config.toml
intermediate_size = 704
hidden_act = "swiglu"
init_std_down = 0.00357
doc_mask = true
MLP neurons of a small language model. Each row is named by its layer, matrix (gate and up: input weights) and neuron, and shows model dimensions 0-255. Each number is 128 + 24 x the weight over its row's rms, rounded and kept within 0 to 255. Numbers have three digits each. A neuron's up and down rows have the sign that makes its largest values positive.
After each neuron's rows, "fires in" lists the words (lower case) most often at its 100 highest values on Wikipedia text that the model never trained on. A number after a token or word is its count.

L5.gate694:074130172144114115126089141087090102126090105086133141125113098105132160146093150123127137143186117089143142155121082110115144116125126121131119127095121170160135124150136096171162130172137099146131143143113133134164140173122120141149131133135160110158166133135134155111136103148155160096138162116177154136118109117168146132123132144074115155165123118122154145064139101120102151156104151133111122119085107108109172131109082164102164094142160140135149161141128137108130123095123101153109117094143126161131158119105155121119151121160115155125136121145125115106131145109125157143169097069132096128124097093136105183151112126118121078156098147169185122116114115115130136106153128116129093102118178108124109090115092103137146097131167107122124103145102144099140145126103100
L5.up694:140103154103105119173149131138158096109115141124123143118131150101108141184090131124171116111146148141137147116115120121131149097145130156131158111144135155171148123120102061182146129133151113127084149087122147132157099168105103112174107094149121118124125102087101142114164140133066130125105110100127096154127116141154097134127102102134153138133166133085125106079108137122127162133098127164162129171162154144105084124124134115155102114164110138131091120124168158112120114134137145106125108193164131105165163069118136175151123131171123127130174080162138137139111121104120137093159106149156116104114138122110157085133102152086110122148092098132143124097126136131139150121114103165160135128157115110125132104146127153099110102122135145118079085131156128129093117115110099
fires in: "by" 45, "as" 22, "with" 18, "starring" 8

L7.gate455:069074114115132131147129149125155094101092129134189117176130131084085101115130127119095153089094126134179078135136140135149165130146094148108138129137119135118133106104121115177164161121139155088159132125154138132130157153152111121155108139090099079124146104157114098119119153141157179099175134085106145127132121119127119125130133115107138151115135190136117133117127077131122126148122127139153142141124124125128133099152123162125147187091160158144147144092113119119092138087120139110126107127164116111113138170145132150144112124162135138153136125115133110093107106094115150166104137127125155170122140081088129134144140120142155114078170134108116106115166119107100161144115131083149120172073145122137107173115145129121121122136158117133137088172144116150132167110175116
L7.up455:172132106114136147132098112114124132112092096157142108132132141122138135110125135100162112100124138079116103158126122089109115131189112116149144162148102153165102125130151126154161133142154138104152095176113123131139120121154109146162167153099116106139157112133111068104127144191111147111146120102058114162102089126089151129128133126142087132154121126098117123129125154116121107113115116156142118140083116157157127098153096118134163081127145125156138127133172165173115150128125120166154142113117113120103088131142123130150148119123155098147145175141175156117118126102120127124116094121148122108114104169085126147101164078122149133139107146134099110143122094161103146084094115148123133083104121092119123159137128122093171109169117169159081142155117113192095134121135133
fires in: "as" 16, "because" 15, "april" 10, "march" 9, "may" 5, "december" 5

L2.gate488:101109124134153121134175115158128173168125135114122104126104122150173130104106108146125103113135150140134157111162104099171121135134120175123127114135142130117124139122107163131101090119105156138129090191109078133123148118100152131131141169114144121131121075145074099125121128131150180109165138115159128094104133154152076135106147099136118127150117161130110135100119134138078117117139132071173140103134148107158114164154108130158100158106116120104111157131130146130125140124132099143138145140113114078130124150139142122152146135115149122115088155145125138106155091131098077105117160114108162125119140096193113120125128123161137153144135105114088169154121136107114166099156132134118125133114172177160166120157134113094117121164105130046159172158132147141135179107113142
L2.up488:134157119121154133071115145142135145096154131120109075119098127122115188131073190084112145104124129161168131121113112103089132162106117116122132085154160144132160148127083142097099106089126126142123153174135112158085176126137111140105120117143142090079086116150133175104147104092092099168113131156131117130135109123130124118126107129148106128131092128117163109163163106144100147166129133140133098125164102131144092107149104127140182111159092123176125116110101166132108120099167130130110101171147160097170170107156127125165143130125126094106161112133083143141094126103141105115124125135108088158133173103142121107156123137084115094154126124088118113140144121154112125132155124091091113137106133103122133134088149118118110119115116123135153138134152115160117147148114154
fires in: "he" 81

L7.gate571:096130059142156112145142111128131143123106140180076131154113167159127116158147147129091111149086137165183185090130183145109159125161155165138159127148130126119137096148110125106162140156107130140087180130144156127091121174139110142124144108139144134152122114135127141134108062153200129115138167149111114110141132114142122123145130120114163141092130171115151162109095122164123116118136063136120124152152146116134142091124157169106103108135144124124114091131163119134147115172188131147141117136076107155095105132126098158125146130125150117083096123132157169104124126135117105103115145148128087085157083140129094148119140102132123115108133124117148150106147135124133128135120151122128135114159164099113096143158155151114126139157163127110148137146090104126153108141114150
L7.up571:110104127129152121074137155133138168122134121207128135145174133136088104138154138163121132121121135147105152103087121168148139113136163147121095108135151117159155149150128161137116102146142110119136149189130123163117093123136117057098136159143114103091154129081133134122148099159132123124108122149149129178132129136123115106103124180099120069128145131145099123165140104163120100149127088108137146138133157108114145077115147146128149094102139131081107141099129179155108096140151134152134108114118120123143068127126132123083152109134172118109087129095132112068137130133140125096092161149141143121143097140168108100128139097109146121141148127153162118113119091082162152141141146131148080151155140129120150110129115113093148093120100126146119109129074150155137115116158146
fires in: "m" 25, "q" 10, "c" 7, "to" 6, "cm" 4

L5.gate311:125146116178078130127111144116127137117125129123130096152175133131125118150086167118151149159145154144105129145156143133091133098143133106110108110152116146104148094119144158171170157103148124102138131112102105136123190117124125126085129138133141127124092141121131113155058146122130147125084094140137102146132127108100071128087109129097142136119122143147139126124112101098099147136148135143172130104139085115104131167140132159145127170120153176169144137151167134159129124109137146141162133160071112124126066136091098143081150125090126084129121099151147119105144146128124131139093149138159154101122110120157133166112147080109148153148170155167141143104107136167141137138124172146102131129111159136142105099112176101153141140178161163120131113079102152161148127148091117
L5.up311:135126146145148170108120134160127100139125119147128133141090146118109178150179148080131110157122161141106113101131103101113107138175157116139137158117104103154126152096151115137139161107098140118139142131136120119153118165152121131104111162123139118129109177127138102078150154140107098118102117127148150097115129111152133145125126126146135135127114110092097087109148141122115173110149108113166083164160112141114128152136121107101139092125123094141111143130079102119123120138140104164182130126165128076113139093139129123164123090146134138135147089118184125147117110109151142088153126092158057085164123129142203137144089146118142117128140080142135102162111099175154130102082095142101126078133148146142140090147117136108131136118099120118137057162101110141131108140116144
fires in: "with" 87, "two" 4

L2.gate561:113151083095095124158171163086136199105081116130148123147119113171117150163123138151128099137145123140135113122106099160076113143125169145091094121117152141147102159090141158155111088149106129148119089126147155156155133129115117137144133086137147181143125127127134150148110106143124085110133107131097155145133155141171170126109116129102153127105136139158139130139111132072139127109148116153149096169114137134113082102144131122098140121148133169139137081129158114160100118138144125165118113128132107158123114100122128153143148154160137144118120133151181129168132121124117129121110108111159125062113092090139143165121113157128167104144180088111110119103098108111101063159140156098152157145164152146116102140129150146088129106166148164106112136144126126159163135125125135
L2.up561:105180109143126118142112144118138185107139100106137137123077101148082156117138153138130090180089116124148125110123112116064100138154151147116100148098155131117058126142097108183121161111122096127138081094120130079136154123129152112116114122145175120112126150119151114128130142161114158107135130109078124124101141116126111127080140133134089120144164123117135121168135101138110114134143105129134123163099153137135112131118116149149075153135141133157093095138127124144111209142131126115130090146124107122111123138105124144141154145131152092156127130116141143098133128143074126081104137129140151122114115089119095129171166155089159083083135161122098160112108148122127091166110123092140119145159118141169130143110155147102127141078079102128137128110145146163158107103146112
fires in: "but" 54, "and" 13, "then" 7, "later" 5

L2.gate201:138140124126147132160089136134153116130119187120110121109142103119123101166151087122120074101124122130149145131178114125094115119100076133157148132125105156155133114143136137147174115103140127137138131162149130149140153134119110132147159098129118082116098166103140126109121111147143100082115102129114095131144142136096157146124138142122116143129150142073125127163131103082096112144116147154113172171129102152095095131108150162089154134170124123157103157154136145141079146106092139119114128131124103097103122108147113082058121135088121145110117097169121146163110089106164153138115129142077130189141102129152117126165115127123153078106076139131098127122100099125116153119132144132107168123141106154086099145116155098124141085132133136118124123167125101192086149115127108
L2.up201:148136091141131133099172143111158108132115139120127135168111104095111091098126175156098134121153129186110142124130114104130162114098106108141133129111134164152147141113121140136142136135148130099154077114156140130118105160108150158117127114135089101136145153102105148157139112145115062157147102123106151127157144172089104084140129127130138129115140101146102129190170136109082100119165111113112135114157114167138123111090129074165084090138141129129122160137143088136130133104111143084151169108093114153126092126157094153108158131105129150125151099141093151116088153122124141166202082119131095125127156182156117128143097119119080153169145129094137082137117114125131117113121126128088109096124177118113109100103119134104133138167141128140120143155122122173137129118113123
fires in: "as" 24, "following" 15, "with" 9, "although" 9, "despite" 7, "because" 6

L2.gate436:133112119106165178140120125132080078156101126126092123140152134129130118161152151088139121127169101092081107116123115073110181094134099126116137169137125124140105128123150108170138086131137082166152142129096118144108154120137119114140154116093104125122128136084124128110146124157117133128144167163131120151167126157126080157154138123170102156122110177131118149155103119128119102128121121124090137137163147141120173138120099143149133145125131104076089136156108142180098144096138115133079158123111138105125128146134134114105194110177129129112100103055152109170083123125141133110144135142124111098113114152113113166104134144104120155147146126106143135147180138185131096122158138179159109093099141130136146138153084118115116128130111133137158120137105123135073126148117133
L2.up436:101131114145126088148122124124128093146102106147159083169141162155112155161149152163140111135173140093158149111098109123156166153133116133100112135141141166121114134107088163094156136161128094121159145124110069132121155143109151109139159122157141106139118105116124155121139139145098143081117148153141148109175137111153133141123123108133106142114081174135151107133107147121148141143138096100102139163133104102140156086121099116146129144146083128113103120108122108102126179107132114144153140114119106131131126089102166111112107117110115113100122115095112129153084137147175106132143143174117086161099110134128110160197135157100131151112150124087144140134152136173135127137130201130110153110113164173102156163154084114134152119145096126110116089107136190137085145127123145
fires in: "after" 18, "janeiro" 10, "these" 9, "when" 9, "while" 7, "where" 7

L5.gate365:103175141124156134132120132158127097110110130119121181139135144104139119143151156140110097107134094156154133140140159132115134095122121116149148170161117105155144122159110173112136121133109127161128105118103131098139127173146118170115120129124098081125112139149123123136095146082131150121120088052164164133142124122124145165135133153111129132127140117151167143107139114116107112094126138119157123083132170118144091122128116200147104124121146074139094126151177110116116138140086148104151112167106121121107080150099109137103141103089153125163139081134143125158163134110135138157168128146157131149144148122106101126102087106115161083120144146091107116138133127103179094075124114143172143120137137132120121129162166131118148142140115172157165162151200159102126135135102162
L5.up365:127105151179147168144094129156158172135103137101088129118110114104143146187130146130107112155180147136140121122155130112182136128139087139128113103135145164136144116110120136169092127107127096101096127139124128082134123151141147130132083110148142120124132142091183094153141120139146076165113157102145145156135122136136142094136133129105124144139137128144155141094160136100168133083119097123132110115110192152161116132113134169120146162146155086162123125132146175140108100116098186131121128122086110097137156162084096141099135148118151143121121160098153119153115155146133096137105125135143161096118160155113119113124126126090148172141118102111112134142149060101115141121109148110156176156106094134087110115160106108171156138129125155143118138125170131116165142103119161
fires in: "0" 50, "utc" 7, "j" 4

L7.gate629:157161115110125167115136140147120148156092155146128121096142174137097144106100146108149143088129102133163136160124192105097091089144080140109125162186090113119140131139118101150083113104116116186084143152144095124151116146105160128201124116105097142136134112101125162104127081155127160096131137127089115118146116121130100124156069170157154112136174134132118146134128155138115139111125104173146123148085140171142117101140113149136143130143129130116108178148116138087135128130147088133115129147136137126113116100117144095128162152137142087141141138110126114164149143113060102154115124177133152147119110092152070140131093167127174154115133128146137119145089114143138131151113136119119118122098100101119158110135117124148117129140144120139123107153077137111102155093140096
L7.up629:149076131176097157119138136066150136135158122103153086164085124123070111071118134120082104094111133077120132059124119129106130127126172119142165091143123073130149122154169166143090143142142128173138088119137165110141129093087109078114093118127096107116135158072109141132151113113140148116083097131095092155128151142090096112088123100131120122123153104137118097137125161134112074109110117154115143169116157093151128135109143112160130151143131136123166135136137142122129097133139182148146090112174109153154124143123114119114133116160119149138133094140127152139124107115136109149141093135093128119151115087151152119136127127131112170145132099146109174123145138121120142119137127089141130113168147133114089124128145138148134133142115118159101111166125109120140174129140147
fires in: "is" 38, "are" 13, "as" 11, "was" 8, "if" 7

L7.gate583:093070148116126149108135108152180121122124117132155117165112122132137120162172130162093113160152135141126139133085164104102132160151123113162129152114113170100128113112138124132095138108075122173096145113154153139117094115169086141109134174089115094107152161135115164117145169149128123082118155177138134128120122109135086125156140167113144139156129145114125115116133131106137154168138122079173113108146141135144139113145139127127117167147130197143135195093114112140115139105152167101097169126124174129126141122136186077142156099152140089109153154138137104137132116145129167148113132112165136150129143149141110172136113136126078117144103143147142109141140143138124111057129114127118114098130117131121140108098133133122134135123089135131096134161094119154176154132090101
L7.up583:137076093109156147134125150066140121110135140098142121117118096125117132133071125097113134155152128119106110117130105111163082121139154138161162141135109140173145179120106108104097165099150139111097106088158126132153095144163135122118143134172096105124119107130143066155172162128132125135095119109157114104121128125135154092113127108139191119092142128147110123135075104141142110092120121166154104142077114139117111135157118095134122129114126120165131091151096116104123140106149163117141165091101115149107152131144121153102156131140102129122143137139140115072156116170104110141165121138174076094113150091136123139139106144127126113110157145146117180154105162127121102117138153113150092120114183103145128123159126104136127150133101154182142126142152174096086140122098136
fires in: "as" 15, "was" 14, "became" 11, "were" 8, "get" 6

L2.gate281:123123110131124092093101146126131139127086140102108122150131148109178161105174143164121155175148133135119155114138122135117090113126153147099102147129157106098119137107139125145158126134109096144111111093114140165135122160148142126135077157128082163143124114170117088098189105089143124121092104153122141116111145109151180154138130114120100122085136122107155120091113128133109135122089092161145170120134120146116132106144149153136137128114113124189134116099157121098081129163084159147131143153129116127200123164139096145091107142195110134107087126154079136146105124132090146125141106142158126141095088123158143123129132092144115142147145113093139124149100140120157103142148139091086138155123147105121121129111154115112148150133122106155165103104099092147077169131093147
L2.up281:120148116128126109101115098149136150155128131153159082122122098114092145113131127142111121108133139145202115131163153109158131101109132102113101122144084130134106135103115138122106148130099125138124140108089141115156139152120148123164152089114119178098138107119145154111140155109139109124189120127172153094153120135077128090112135135118179119141107096138133158112094163143112121139141121093119157160084125109141100092124121084165123126100139142137122137129156134130099143173094140120119121161134086102138161113117072118167144090107115084116138098094143127118144093156100142144112132116151121168169123163099147078150155121096095114150135153107114072117134083147097141146114157119126110134156124123187175151133126097135116144143123117109133133180121090179075156123132136
fires in: "2" 19, "5" 17, "4" 10, "8" 8, "10" 8, "6" 7

L2.gate360:117180141094125128115126103097132132122130121149118133088130138144158168150168121155130115133148115106124106183122170128147113110082102119163153140093119169149139088150111095148137152114113119114097119164123151100145130133148154145115170088131114118123138121117135134150135140129160081163138128129088163157169125132107120153143146136128155131137139154120165100101128188143148169120150117149153116147129168084104138144104130148127098116062126129116155120165132098119108142158109134146089141105116123147086111153158151108135104105089096135123132122138129154156095107089113144154103164127138148163084127087115119122165094117119108122106159088131083085148090106163129169108123131113122174150123145155114142137219103149102116131119122124127114124122112116142180175108130108
L2.up360:133128096138128095132126115130098125129146132149112139117105098105151128117114145087073102108142164155143089084111124120148073144112094104132178110131135149151165151097127139132092123102102133131099118163099128133129123169149148182153120140090124115144132127149101093163074120124147182134110126120107100163131107126153111135095115124085126178163164110125145102124147116113160120105154121125124108151157117128122157127085137120127084132184097182108114122122131148140145181109118138189155114117147079143094150123110123149162108137108151150161154121139178138113103109120106159146102131091117144158114101097127127121126091092086106142145135099149101156114145106112137133132089131121100144139150095134167145069148160155088103171136120162099110115110123133144151142120145129
fires in: "0" 90

L7.gate499:110108098150154096098097113187108142171148155129077103120131169108170122165140126142135135137143129122151142145100096187173138106077141090133121122149110118126126124095155161139134177142167137131143152136120178150093144144108147127104141074105109125116083109122149097152128116138130133132101098129123099106119140149110137103123095146107206171156109152133100106132111148130144122122137131150138139162120112127131120137143141118145097136123103100112140116139120134129161138121100159161164120127121090143164101077158104120110177150072091127062161144116152084111154191115151107140077129104129122127092140111139102143138155125121121113155125122121158105131131128105158111114102113173089115124105130173136125155107100117127085132122102154129151118142089139133117140119108117
L7.up499:114116137155091121106117103141102147118167150128131099111157127153154151145127156101113134110181122156102133120083098116126124152102124139113152171138110099082137138136149130128118075095171120133139166107149115113088111111120124109093124142158142123161166104141093121138177122144096099089102141180107123114079119150121151139119132119148149137163150137108150130179130114139147135120111149128172082133169115144169090111123114136095128134117137114156114160151109131143116130133108143092098124100128113153119101117101132110152148084123128147094074145113090134120104136141121176123122085089143081164144115140103146097118129113133140126092102140157100129071114162105130168112143082100174124143090160154101142122179118099083144080148114144113135100138143100148093104151125134
fires in: "of" 46, "to" 11, "when" 4

L5.gate318:102118148111154083149119146171091145122123110147138113140112110180139122149113148135157109157103107130166152118124114140151124134114117125124141129153159120131132092110103141096099107158117166154133192127096101119159113099152144132156108102115125149132111106123120131116150086120121076080119081137155148117150125129113097110123137092151101143137136112166104146101122075143163161148104143109121139155089119097111134135167118162136094133106115159159137113151115081135109139136143123107116116083137146142150088140161164111141139111145129124105140168145143142135156155117143134104105141095116200105168120142128144109124133137104158071154077117121115152148109090129112058106145154104123100101088165185151107137134104158139160152139097127116172159120119092109144136108088114
L5.up318:094094120115123158101105168118123162105103110132142072109120140130110120121102087134118180151154131106118140156131147160141095130133152183099146131159155100128165101108152091125097139146140130154122134128118108124118104142141080151148135156126080163066122150170153137125121126125093124088101142177125144102135121109146136134140098097136114098103098117141103130142108132143148121116132153139140122149139140122125087097149162081095129126131138187099153107139130130103147110103123091207158109148149150148133131137143141123138128123122155109101175132127139138164125135112109115090203140117090112100075085122102167132141080084145136079170124132090158123067138126131122119148119114094146117181138142132146124137120127110136150113112130114124135091094147114130123136151103130
fires in: "it" 55, "which" 23, "who" 4, "she" 4

L2.gate88:162103124130140098154141162196145132130147124124135149108138122117120114091124111162074150124138100114177087151105157170160111125110136141130081116135124134141148146113120133142079143152139109136117162129117141111126106096136118165160134136143160119117120126087172134176129113132120119103141118108113143139166125128167140119138135102143133114104113147128127150111137108099105135148135140143157107091138106085119143151132131130117136119118103091126092133121131142158096161089133117169113144092162136128145120125079140111102164132111146061150129143169144143108098122104122106082124149097070159130161081125136130140103164094130171101175104158125122122192133141094113097146112170110166145119122121167101157134149125108142120138111142129070116146105116123125107174115100046
L2.up88:129109143081119127110158093129138127113137160123107113099139136161131182149120132141114167137148124124147118143145110135151113110156136138125138085148134135128133128068142110085111110124111094141103153146119129097130133150122146153134114148115114121125091106117128126145133129145173113120092125099160114088077120101163103113158160094104068112113180098142143096126088114115160120126154153123167174127145122131116150128205123120144117118133161188112136126113104122164161146129127132167106076154086125125157106134128157105149128139140167095144142151137082098126104068138145132110147109091178121168124136095143127125153117159093174103146153134134109120127131115166120125124132136099116144159096181135094100119100127152115103169154106122153147136115127096145096127072087143
fires in: "it" 38, "that" 23, "which" 18, "what" 6, "who" 5

L5.gate571:161138118076164090150122133103144061151108177173114097141151152162145090104121139116122103088103122152097152145109155089117117102117129078141165165131126123140093112161121111142108111126139154162107111159097141110120066207119105133141124101125124122126164119111108126119108125153157111132101147113159124139129145082148139112130121104129108140130123122105105101167134151131146096095091127159151128110151112128121175109116132132078111177165130134110095085086115089109101147100130126124161092145121145115114122116170092161105129117146130146105082107133108139102141100125150106130126154118103127124176127107137119086115122152125108127120123164145137129157124130116126153187094126159165074163140123117122116124123108145150160171138125136085142138132154138167101158142138143
L5.up571:114102120137118167116114116149134152140146122134126119118092153153064112122125126142140106161077163134152127127173140102077165129147128158145119114137150106155140111178097135123162170063139117162098162149124171084156125104140150113138131117111099096085082169130135125133168070080153143107131113143139161116139145125124126148115133108167098099107078171118158096131152111084084139155101166138109121127136135134173128154124111161134104144146115130131131117111157158128138148105141147135159127096106156105124163181152123105140118124091110159137110113139103121171176133186135131140119113144102123137102129122155124133120135177138090169146131177135113148137115122162151118144131104090116140107143129159100146131112083077136114124122132147145123100112152115148164127140110135
fires in: "is" 34, "are" 18, "were" 16, "be" 14, "was" 13

L7.gate505:104120099114103099055134130120121142138105139101120157135123192148122133146142123089130085139164123147111140095124123151122138142114103122082108130128136169113136137111104120092152122112103152125126098108148164140135134175161105139142126096119120119150113144108110108156091115138115140154105093161111128113132105102152102128094113114135164152107149111125111162121131141122162075118055134195175124138147150130123114140127127098091146144134140096181128178136098106122104108111127130126148146096103117116113097137106101111152176140139124081103143131112141099103147121110119136149118127126170113120104109117112146128141084174138128156103078125098090145134121097118123106163150129108121136107153162145112145129132124085120165092154099076180125122106123060125112097075136147
L7.up505:115141109131119126123173120127109133070149150100168107083141181125117098071137139151150101130123178087127151091152132163111109136114158125106131113119140128133118109121167119149089107085131134136157115150140117087126154127156092129138109155117153143142122130089107130101120176172097147149110133147123133080136118132111110142103128181130124119163113156129120087129126119136106128124155109109160121152153171154146136135126117132140156115110162127134116125102143147151137132089119143137139134176127111129131125166164131090156141123172172118130174095116083113093157120123174118104134099120148124084082115126135098107153145129087138105084158138099146118162149121144105106147101122150105165150125154198149116179119153115145154119136106181157129122137118127164190119099155129
fires in: "and" 39, "as" 26, "with" 16, "has" 5

L7.gate650:122117078104123064113119144133070150140130141117137160146121143121103128130134156156144127167143123093121125150114136085146125130139104089140148126109155171146112145110132123126161143153148149137119118090115097108114112163113107168115114134128116143114148129158161152154107152110103156135132161151156110120148144122143172140131149140148100154136125083114179139130131128121123083121160135181108065150154097125156142123114162104101160148104148116170144107167173060098127154172158074167106126097144116142123134093155165147134107155124168138098120108167130144158141109111133147129121158129139168133117107150134128140143165142120174136172086191118131095152108135102100132140124111111088156163086151135108116098115167133120156155120105139136157155113130164128106136139136129
L7.up650:131095116136132127103084153149126139135068154133130152112116109144129076141107103128167111113147123150090085114160107160157074187117161124143097100128161111095152132179166130138114110141106125120121140148102113125122158123171113141080170148156148148099150163159128156117124142125159132126135146136113124139163136092142085109144089111119141138115175122109105126142151151139121126149149140135155124098106127154101150101089104144092101111108087103119138136145147114213183134081090163130072099142111173182123126119146161149151111141119131159112158097148104163093144118114113157111144147155114168127128128161137142099110131124126156120142119113134146130112119120145141129103154115108092146140128161155110137103133138131136139127119144066149138133081137163102116143151132141
fires in: "he" 66, "it" 11, "she" 8, "later" 4

L7.gate438:148129106104140086134151157157118151121100122133125130126075117140134163162137156136147117163129159156154149092121137159130152134115140132132135135150188155143109046109147139108092093125112175119136142137122147131140130145124151093091098143116113086118102107136079140126159112151143107131137095096132130098185127097146170076160098112177144097078104090169100157123172151125146138128147107133133118101176147106146154146133110134082157119120117170099114130170090097129102138128138115158102135147110122141141146108137141140138112135160203098148139183148134132140124104135119165150095104092093127153116106127120149135117139128131136097145104137193161168154147151145110110108109145115123122108120133137152102144095147133124098116151115115180121143117100130114123146137142117
L7.up438:147112115089135093179136130072104158114133131152093127084141157155111121161113148151134132164118125095138048121068123129138112148128068112150145155130147149138150119117098163132132122116137135130126112100117119108144169099110121091143115108134136122143098124140109146165117135122101114110112115149159127140116154124150130140163132131153150130142089120141113154081106111131100167141094104122136116154133136111129122184160144136099117123113137136094095064138107081124113092113088054160086066081133123145143144117158108144106117153146107128125098123123150124106130139122094154109143131122111152090104107153090102130151148134114136122121090087135107158098086118136082135150127142146147103119094131107178118150081137162098161147109123126128153131128089136134092134159142125
fires in: "and" 34, "he" 11, "then" 7, "she" 7, "who" 6

L5.gate456:129141125173116090126106131099100139131116113148119096110167132123160176176177158117111112155182129110128171127126129175081111132129115130099117146150115119172110111099130126160100116111132123118094100151111151145103083182190127139165152114158181165110129129115084139093128134160107201179128164129124145122124104119130141126147140121125140139110122132117102104091113154144175173176136141151149121118132106098159071100125167166129094131114129109140147149097140109149131093109132121127154150137099102076109107143143113151142146117136118133142115134134113134136155127133154135119105123155101119131162120146113094111144122129134133142142099069112135138118163130133156098125114175132140120135079079117113125157156134133089096166160129130149125137130147179151129139137170119
L5.up456:135118133114110120114142121121096118153163134097096162122130130193119117143135158120126153149135130101142159137124136146107161107098098119082135146139138108132120109126105144141160146059142095143137116154129102118108103129126165174122099170159109104189130117154103143140122157155111135114088126129129133110113107096112134127084110170117132117156122157124129168057094182092108106098087146134138108135115089145140142177124129147126161126111147122140130108125129143146105104143151068156145124155141072105116113142104101136129120114136095135126114124146121111162188164142099144096095132131140127163106108104090150155125139087136067131103175133107127112096140141151198118122101086135139140123134145130118101146112165127108091128125140081141125112107146167162118090126138112
fires in: "the" 67, "united" 7, "this" 5, "that" 4, "early" 4

L2.gate256:138117157156084083116154141095128128145139110124106102112147128144161085152152113115134157100142085126190102084142138140128122153147098099159139083106140165101130096103110127116117083098103134159111152139120134111135097113123166116123101115120129146132122122130131104139131115092123119139129123121105136140115136122174110106176127086125139114137165090115165098098122115128141139133115090130110101152142122089091178138139131144102104151179147147128101130144143142160069135200148156149105096149136142174154111088131141171114139122143141157161105131117137160150090099162158156142127138070138113102162137128154113090090079102126141097111163110129073122129140101146119101127103126091147117115136097162136162088118139101121101123118080143113161147120102131141167129136133127
L2.up256:079125111146126128136134120145094114142094130124142080110134102141087145084129125111088121117132138111143141162099134191131118129149122156170110110128112157109156122159127124152139119113165127120110117164105127111117107120148141149150165139119143125100111055115137072109110173099168106116110116122126167164125115147145128092137164155124159141116115129133133168160148123109085121099114158128155138119192145161113115078143107126140098144132125115128131142149119142130102122122111148089129146206137133122157138120099104125115178127114156152120116126157181193145098128158123129156158141095140072101149115118145115087144099085118115070128162095126094118116120083078129130136126144120173157172103143120147097131140119124138129147128134088128125144116120131084128150141127105
fires in: "to" 31, "2" 10, "served" 8, "0" 7, "finished" 7, "helped" 6

L5.gate612:104133125155171117142115168112091195187156161149149111123123109150136120120121110131104110142166115137130104113116089086137111121100161122127107118128161156114113144112146161140160109132096131072132088165149111132132118159144117158112179103140092140131127159174172150133107134141127175150152144120137103105151155130101112119072131084137140143117121123139147126157117107096141151113136104150113112215148111178149142094107118087116098105116124152137102155156117134129144120133108130128126116144121072093150105114099124119141110119187133148158134113131136145094072111136100138143142129087144099114124091083145150143101138143136137151116137160111103146065119128177126099140171101100115130159138174147134140133157151137120130096112121138154136162152147155120148131118138137
L5.up612:064199180130160087066095140094165143137132134101137118142131135144083110124101107132154087117166174090141121188158106106138130099148104105116168097154134185108089125141101131114112120128148119108130113113151135109075111149127145116128131106125122169141122145115137126110150148139151159143128120126149112152147127184105109130094132121142145144105150167143131114128122103108149137144139136127149154164146122111159124090066151143129127121156126142112123160111163146149141155094118123145101157087126095133104147126128145146130144120106145077107157150116125100132126134101096134089111102151154155150100083135127159152101158107112127088097152112136140154128131143160096178120126141111117109103161169123125130106157148091101104126089163126140131174127122139169151119124164126
fires in: "and" 22, "where" 13, "but" 12, "to" 7, "when" 6

L7.gate49:110081113131148130117145140138115150124143110106145114140099147117113089153114185108170149142141111134140146098157134120103131154159141144114111133155125131150132102136092105117118139146134133137116094118206120113134158116128148129161114162080107104122150137138133105139131102168109123109120090133125108067143138087053133114119115152132147128139157133130151144111096141099135161178141118162132130120110121120110117146125189179169103108135166072119121115116121148100124159161140160169153130131138106181132111111082105160160146124173130121152122161153138078125157115140131107125137091126128116127135163129149107121134135140133112158151164123098143109112126124111136089128119167135160113155119126125144112066143118079144095175099121144085157076119135129147165168117125079
L7.up49:157080183145155107112088191115121106137155133127132117139103172129132169116109176104131133151151117096100105120126146163123175128112140147100140143119147119130094105132114145123130087119139082132139138054118155091134115133140110115119136126147121150105130113133130132154116156133115142129131162159097118167140118131079110144107131135145083157153127133132134118098086153133120148152147060156120125103118119139103152146059057157142111145092113107138167154110191139153172147160108170097133154157146092109129103086144099159070139085105124101104145108134146148152134109112130140138146127123155126145158124119097107109142132126135119128101173148192111102112140163133135099134148142142148117118138121147115127091141145120106151121118094118126130150106117140145092144149125149
fires in: "the" 48, "this" 9, "each" 8, "another" 5, "that" 4

L5.gate429:124159107119153086158134113103130115117148128145150132176109151143136127113097129121125130146147112109164097113139123148084121132135097132164126079156082108110156125104106108121152117180100152131146172095135133140124150169145141082117139131108126132100136118125147134106153092131117134118136123140127157131134135136127116070156155097130096120096134123143137106124078123128081151164119135150134127148160147141144160109145149134151055085179117100120148085106123113123113116123155099204113110103084139154144153120164131168190137135111185160159124120126122155137136124123161132085143109148118158123122094107117139142119152110114163092173124136162141150173132152088128126148122118104113167119157201121152168103127156082097100120108134116142158133116132135118142137116143142
L5.up429:106089124144108082105119150115091119136132122139137138136122130179122148112150128113104110125125122104143131118149112144161170107161139127156137107130196111075138151129103116130148120122122110090194115167172141114153116163148107149116108115119151097138130110124141154111151115108140090083129160082074131139169129142133100118146130164128147115127102105125128156129150094129134110094109159148068118131116099140070147115176109113135170140148097123179145137141120125162165082105170127141122175146164144129116110149112120108151121144080118163137107129093123145185140140114111131162094110099173087132157135160132117142077135144153130161166140107105115115124110091131090084130137104119077123111128132143124139149137125147130108117138128149127093143109121079099093141114118158
fires in: "he" 72, "she" 12, "it" 8, "also" 7